From a checkpoint of a small transformer trained on Wikipedia: rotary positions, 316M tokens.
MLP neurons of a small language model. Each row is named by its layer, matrix (gate and up: input weights) and neuron, and shows model dimensions 48-143. Each number is 50 + 15 x the weight over its row's rms, rounded and kept within 0 to 99. A neuron's up and down rows have the sign that makes its largest values positive.
Before each neuron's rows, "fires after" lists the tokens most often just before its 100 highest values on Wikipedia text that the model never trained on.

fires after: ",", " was", " is", " located"
L8.gate313:61 18 67 42 45 38 55 57 59 62 54 25 50 80 48 56 59 36 54 11 60 67 52 63 58 52 31 61 66 31 61 55 41 49 44 63 51 37 55 58 38 53 47 32 76 38 77 83 58 28 28 59 53 26 37 31 42 42 42 53 64 51 59 76 03 28 48 16 35 32 63 37 49 61 56 77 24 47 56 51 52 67 62 64 30 71 33 64 50 66 65 37 73 64 52 50
L8.up313:48 56 44 76 65 56 43 37 36 52 71 53 68 61 53 40 23 53 05 37 56 25 57 47 45 44 54 56 28 84 15 66 38 51 58 47 59 40 59 62 34 49 53 28 46 67 15 30 31 40 25 18 51 52 54 38 41 55 58 50 15 36 46 60 57 60 76 26 59 43 40 17 62 45 38 54 62 52 59 55 57 61 35 47 46 64 47 74 42 41 90 43 62 56 50 38

fires after: " ", " C", " (", "–", " Ar"
L7.gate288:13 33 73 51 57 65 54 54 52 30 58 18 38 57 63 57 42 46 53 37 57 62 24 64 83 38 42 59 50 44 27 50 54 55 32 76 43 47 31 38 33 38 53 55 66 52 48 56 68 58 49 55 76 90 49 40 57 63 49 19 63 30 46 42 55 52 57 36 74 66 32 26 42 51 65 40 57 37 44 61 36 38 27 48 56 31 24 36 59 54 63 78 76 55 54 62
L7.up288:67 35 44 30 15 55 76 53 38 49 56 39 49 54 59 20 35 37 53 28 54 46 46 51 68 20 00 43 60 35 59 72 52 44 50 45 68 60 39 47 50 72 58 58 64 51 47 45 56 53 37 62 77 15 70 35 37 70 36 27 48 52 32 55 74 36 31 36 67 64 47 36 55 33 53 67 33 83 22 54 74 56 63 49 48 16 19 59 48 58 64 60 58 52 41 56

fires after: " ", "–", " in", " the", "°", " their"
L6.gate38:43 25 43 30 58 42 61 49 25 36 29 36 50 55 46 44 84 62 54 45 65 06 76 33 76 57 40 77 30 50 29 20 51 55 49 46 50 50 27 27 82 45 64 66 52 59 46 27 28 96 34 60 48 47 33 68 61 57 61 51 38 47 28 42 40 69 78 56 53 33 39 59 38 39 66 29 69 66 39 17 52 69 35 56 47 51 47 52 73 34 50 50 54 31 77 46
L6.up38:32 36 45 62 50 41 51 23 62 50 33 24 64 62 55 55 44 50 51 42 50 46 59 70 90 57 56 63 48 63 42 65 35 63 45 72 43 42 49 65 43 27 42 40 45 32 49 26 31 62 38 65 68 57 45 38 42 32 79 46 67 78 45 55 62 43 72 34 49 49 70 52 44 42 53 41 45 53 45 43 29 40 30 61 52 44 32 64 58 27 69 50 50 48 46 52

fires after: " J", "r", " ex", " st", " are"
L6.gate83:47 28 37 52 45 51 30 69 72 81 64 59 57 81 49 57 47 42 57 51 72 41 39 56 59 39 55 75 50 44 67 47 32 49 34 67 57 63 39 40 47 51 42 36 83 77 44 67 44 38 36 57 43 67 77 40 35 37 64 61 42 49 71 52 32 45 35 24 69 46 32 54 81 85 91 39 58 27 52 42 59 27 68 60 54 43 34 63 46 41 41 24 28 33 60 69
L6.up83:46 58 17 61 44 44 19 37 48 49 50 57 58 73 36 37 63 29 51 37 51 68 55 51 61 67 10 40 47 52 71 34 52 50 56 62 38 61 33 00 28 53 37 60 68 90 31 64 63 48 44 80 15 53 53 39 50 71 75 52 40 52 42 39 38 54 52 71 50 43 55 42 65 65 33 65 45 58 67 45 33 80 31 59 57 36 44 58 70 41 55 52 63 61 47 59

fires after: " H", " h", " ch", " Ch"
L7.gate81:77 48 53 44 79 65 67 47 60 39 44 42 69 46 44 44 44 35 43 86 56 62 59 39 53 73 46 74 62 74 46 42 68 57 52 43 41 37 68 37 56 57 67 37 64 75 66 49 53 71 28 39 67 46 53 44 62 69 54 45 38 55 62 50 10 62 53 24 57 24 46 40 52 28 56 18 62 65 53 39 29 56 40 25 46 66 57 40 34 40 26 48 47 63 62 63
L7.up81:49 63 80 61 57 49 49 33 64 47 71 47 56 26 42 47 77 62 68 32 39 38 44 54 60 51 46 83 47 43 69 40 25 48 52 57 55 65 48 51 61 49 41 44 47 41 75 56 62 65 30 56 63 70 68 51 17 50 77 62 70 59 44 45 60 39 61 23 41 38 58 36 59 51 56 50 50 33 38 69 59 62 56 65 69 74 51 66 82 39 51 56 54 59 81 38

fires after: " g", " E", " G", " I", "á"
L3.gate82:54 09 43 47 65 68 59 55 51 61 47 59 43 56 51 71 43 45 46 37 49 58 24 76 69 65 54 74 58 78 43 48 36 60 44 63 61 32 31 63 50 67 21 52 61 38 63 24 22 60 35 60 72 52 34 68 61 57 40 63 51 48 48 62 29 67 48 48 35 35 42 61 62 44 66 43 35 39 78 59 21 55 45 38 56 52 42 38 68 52 38 47 63 43 40 37
L3.up82:35 77 50 73 56 60 67 37 27 37 58 73 55 39 52 32 75 32 32 31 78 63 41 52 33 30 43 31 70 97 42 35 44 52 27 57 53 54 51 54 39 56 52 39 53 52 60 52 58 38 42 50 68 64 56 47 60 42 46 52 34 34 51 33 57 49 66 57 52 37 55 61 62 42 50 46 40 15 51 52 33 06 55 38 44 62 72 52 65 28 54 47 63 67 33 66

fires after: "r", " re", ".", ".\n\n", "E", "a"
L6.gate465:42 49 61 53 52 51 65 67 66 50 76 09 40 61 77 44 63 64 90 77 78 29 44 59 65 58 44 69 63 49 53 25 66 30 41 28 57 44 22 36 59 52 43 59 61 58 43 65 25 48 37 39 44 75 56 38 21 69 49 58 34 37 58 48 52 23 63 26 38 63 48 37 55 78 68 54 74 53 52 74 56 53 75 49 62 40 24 54 55 65 60 32 61 72 64 57
L6.up465:37 56 47 24 24 63 78 34 60 31 43 60 47 37 38 44 48 57 45 54 66 39 42 69 48 87 51 39 55 63 64 34 49 46 55 54 63 38 42 37 28 36 51 72 30 59 45 52 36 68 54 41 71 50 62 24 56 40 53 34 23 35 65 54 37 72 78 50 28 32 31 52 57 36 63 79 36 47 53 52 35 18 49 44 65 46 21 55 30 39 77 62 63 62 28 46

fires after: "E", " E", "andidate", "G", " I", " U"
L3.gate495:22 55 59 47 69 43 56 58 58 24 63 61 74 42 50 43 49 55 45 32 52 58 41 44 82 71 50 35 47 61 24 56 37 84 50 45 40 37 58 81 36 73 51 68 21 51 42 44 52 51 34 44 59 71 62 53 38 65 45 36 51 83 77 42 41 57 74 27 41 78 70 74 57 61 66 36 49 45 49 30 30 52 29 50 51 42 73 29 62 29 38 47 75 45 41 58
L3.up495:47 70 25 05 57 29 63 36 65 69 51 46 57 31 65 63 68 50 74 28 43 48 54 68 27 56 48 38 59 61 52 48 37 51 51 51 77 59 71 61 52 66 58 54 64 49 78 60 55 44 48 26 35 79 47 43 38 36 47 43 48 51 44 77 45 39 67 50 40 59 49 39 45 46 95 30 44 75 71 42 50 30 40 55 72 54 42 65 56 81 43 20 66 31 36 54

fires after: "\n", " j", " s", " g", " acc", " G"
L3.gate110:45 39 49 40 52 35 60 72 61 46 31 53 30 51 41 49 60 51 55 49 61 47 94 41 62 71 58 72 63 70 66 64 66 49 66 61 56 45 43 58 49 22 48 21 35 47 63 54 67 23 31 33 64 76 38 49 49 44 57 61 53 22 55 57 81 66 50 38 25 63 37 67 63 47 56 46 18 26 55 52 35 33 63 61 43 49 55 32 51 40 50 56 74 26 56 46
L3.up110:47 64 59 59 64 61 42 75 66 64 29 71 35 57 37 50 66 50 41 33 57 73 47 31 71 59 39 72 69 57 41 39 43 82 35 48 38 42 82 72 60 53 30 39 43 42 81 74 39 32 25 52 26 59 49 75 43 41 56 66 78 52 40 57 73 57 48 51 44 51 71 46 61 56 69 73 35 41 44 46 50 63 64 70 54 45 51 53 34 60 54 31 60 28 52 45

fires after: " ch", "-", " Ch", " II", " I", " A"
L3.gate250:62 74 49 57 68 40 25 49 35 54 45 59 49 42 53 19 52 34 65 57 45 82 28 59 47 61 67 43 54 44 61 52 28 80 42 25 67 58 51 60 59 60 40 53 72 43 57 38 37 56 56 39 55 07 56 34 55 63 17 79 58 61 82 66 52 41 56 57 55 76 55 57 70 30 39 59 38 58 38 77 69 49 42 55 34 58 62 25 79 19 61 51 37 49 55 31
L3.up250:50 54 72 27 46 43 47 72 31 52 49 46 32 60 48 26 39 46 61 65 32 38 62 80 81 37 56 54 47 53 47 53 66 47 58 51 29 57 73 42 33 51 49 49 53 56 56 43 50 20 26 40 48 63 71 59 58 35 68 35 40 48 58 53 66 64 73 79 82 49 58 44 66 53 45 25 52 35 24 65 59 55 55 56 44 40 40 47 78 08 59 42 53 53 57 32

fires after: "\"", " bl", " B", " t", ")"
L3.gate427:00 71 42 49 93 73 12 48 43 44 58 46 51 46 30 54 50 51 49 11 61 58 40 40 37 73 67 44 56 53 38 59 66 40 62 17 66 70 66 40 64 39 21 40 75 53 48 51 43 31 53 53 67 36 41 57 25 53 59 66 59 32 34 64 49 33 43 66 48 64 55 55 68 73 48 50 78 35 52 15 58 34 45 44 59 54 67 68 32 56 77 38 39 48 47 38
L3.up427:65 48 77 68 58 42 65 45 36 57 53 64 60 49 37 64 44 55 14 54 39 57 68 23 51 47 52 43 59 34 41 55 74 42 46 67 64 56 42 59 51 53 30 32 38 54 41 63 38 50 43 55 65 82 53 40 45 46 25 28 45 59 68 62 56 40 51 49 43 31 70 52 51 50 34 60 37 48 66 81 67 37 06 52 49 28 47 76 51 38 25 33 41 46 34 46

fires after: " Y", " J", " E", " j", " I", " F"
L3.gate460:47 41 22 29 71 49 50 39 49 80 39 79 81 46 56 72 45 42 58 39 35 59 47 76 67 80 61 60 62 40 55 43 63 53 51 60 53 52 26 30 06 58 33 46 30 46 43 79 57 44 34 61 53 67 53 32 67 32 37 29 36 55 67 24 58 60 48 57 52 66 62 44 39 47 58 38 30 28 48 57 43 27 51 29 66 70 73 61 64 46 29 51 40 22 67 32
L3.up460:26 59 55 40 35 16 45 57 58 33 32 66 37 43 37 50 48 44 41 59 55 38 59 49 86 76 63 41 69 41 51 44 80 31 71 11 52 49 36 76 59 53 37 67 32 61 75 49 65 49 20 54 58 53 59 36 72 43 49 15 61 54 68 69 52 47 36 44 36 63 64 37 45 59 48 48 73 24 62 49 54 59 82 12 51 50 63 60 58 36 50 29 68 54 36 70

fires after: " g", " t", " s", " to"
L3.gate113:50 35 32 48 59 54 62 14 48 61 70 41 55 42 60 60 67 66 31 24 29 52 51 61 37 68 61 45 51 81 50 48 44 32 67 65 60 75 47 17 69 53 22 15 31 68 48 44 64 36 46 21 70 66 28 37 41 43 45 38 36 36 39 64 22 60 43 31 32 80 37 41 57 29 49 41 47 52 47 58 41 52 52 66 44 44 56 36 44 51 55 36 56 34 44 76
L3.up113:56 43 79 38 26 49 62 84 56 58 50 53 64 47 63 39 49 51 22 79 38 41 54 57 30 29 48 65 45 34 41 54 53 18 44 63 18 68 73 20 42 81 33 30 30 52 59 60 41 34 48 17 59 40 39 55 31 35 67 17 42 74 45 66 43 63 53 57 42 62 43 75 66 58 47 35 74 62 37 52 52 60 44 26 55 52 72 21 40 55 48 04 54 30 56 52

fires after: "th", "y", "he", "ym", "om", "m"
L7.gate220:46 70 48 71 60 52 52 81 38 61 70 47 45 59 54 48 30 73 73 48 37 79 65 52 34 67 51 86 75 53 69 52 33 46 25 37 27 58 41 33 69 45 72 47 42 57 74 40 33 31 63 40 43 35 54 42 68 57 53 48 44 59 38 00 32 41 50 44 49 69 54 42 52 36 53 48 37 41 41 46 15 55 54 32 55 36 54 52 55 55 43 40 45 20 47 55
L7.up220:52 77 59 38 54 41 34 86 51 64 66 55 56 55 63 85 52 29 53 43 49 59 46 44 46 61 53 61 35 46 47 11 43 36 59 62 51 78 65 48 59 62 42 57 59 43 57 42 49 07 57 32 46 42 57 68 47 53 40 35 61 53 47 32 50 37 47 37 21 75 76 37 17 50 21 23 66 55 65 50 58 45 46 46 20 63 20 36 48 56 54 55 55 29 27 40

fires after: " was", " dis", " en", " sup", " and", " is"
L7.gate371:76 45 46 48 46 49 70 25 35 80 57 45 39 32 61 37 32 48 81 29 40 29 61 39 46 42 39 85 60 27 70 68 54 44 87 50 37 46 55 65 38 33 51 49 34 50 52 46 71 90 38 44 60 72 32 72 61 29 48 57 77 58 40 49 21 41 57 16 54 47 56 25 28 36 52 57 66 72 43 65 64 39 85 63 62 62 56 30 40 48 49 72 56 60 43 11
L7.up371:42 75 31 45 32 35 43 57 74 43 67 32 48 42 35 28 64 45 69 22 38 70 67 68 55 82 61 33 46 52 53 64 42 60 31 56 46 50 34 67 47 62 58 56 40 39 39 46 45 52 36 41 60 50 65 47 46 54 66 43 48 86 35 14 56 48 13 51 51 73 20 48 70 56 57 59 59 42 49 52 25 47 55 39 45 61 62 54 61 60 92 50 43 61 49 39

fires after: "2", "1", " |", " /", "0", "4"
L8.gate128:28 33 33 54 69 33 37 51 53 31 36 57 41 34 61 41 52 61 78 60 62 60 44 67 34 56 74 51 47 49 43 41 45 34 76 53 52 71 34 74 55 66 50 42 21 40 44 67 49 50 62 39 45 71 25 82 33 40 31 45 42 34 49 15 52 49 70 48 73 56 50 62 34 41 24 24 60 51 44 61 58 34 49 44 51 13 94 68 58 39 28 49 51 36 46 53
L8.up128:49 64 39 73 41 47 66 41 60 49 45 61 51 28 46 50 32 52 50 65 46 40 56 21 53 57 65 74 46 45 42 53 63 32 63 49 83 62 42 43 42 53 70 48 35 47 40 61 65 59 87 47 67 64 51 63 41 35 49 63 29 52 31 28 34 29 75 47 71 18 38 63 07 28 40 51 50 52 91 33 46 38 33 40 41 52 72 29 62 47 39 53 48 84 54 39

fires after: " T", " V", "T", " v", "ai", " s"
L7.gate389:49 27 38 50 41 31 25 56 68 36 49 82 72 71 50 57 61 35 36 51 82 63 24 40 59 45 52 66 53 70 28 38 44 59 32 51 39 63 65 52 33 55 68 51 40 41 61 45 59 46 36 57 23 58 55 53 27 46 58 44 23 56 34 73 56 45 36 21 67 52 38 47 34 57 40 60 36 64 50 58 53 57 58 51 56 37 67 52 64 57 34 54 46 14 48 52
L7.up389:24 50 28 49 65 37 39 35 39 64 54 84 64 57 61 63 50 55 34 67 38 51 70 50 50 31 31 72 37 62 36 82 61 48 61 57 43 70 62 56 31 30 62 53 51 26 56 74 57 37 45 72 26 69 35 79 41 59 33 49 81 53 35 35 55 47 33 50 65 65 46 44 63 39 26 60 44 65 22 60 60 24 50 22 86 21 57 89 40 59 41 44 18 54 47 46

fires after: "8", " P", "3", "0", "\n"
L8.gate301:55 45 42 60 44 57 24 66 46 42 55 43 33 47 26 52 31 00 70 62 67 57 37 41 42 57 64 53 72 54 73 58 66 60 35 67 57 57 27 47 48 50 56 33 55 46 24 50 58 43 89 46 35 50 53 37 61 48 27 34 41 61 66 46 39 54 59 26 38 64 26 45 78 83 42 70 74 37 50 59 27 44 45 58 65 39 77 33 49 52 71 60 52 38 41 68
L8.up301:66 65 27 64 51 75 53 74 20 44 55 58 62 62 54 56 39 46 54 57 32 59 82 44 74 67 29 54 45 30 30 57 21 63 45 60 63 53 43 37 65 38 20 45 73 50 37 51 40 31 42 37 35 53 45 66 72 49 33 34 51 45 51 56 61 53 55 76 39 51 40 71 65 58 40 35 37 53 49 53 43 57 53 59 53 39 71 74 49 38 61 59 59 31 38 22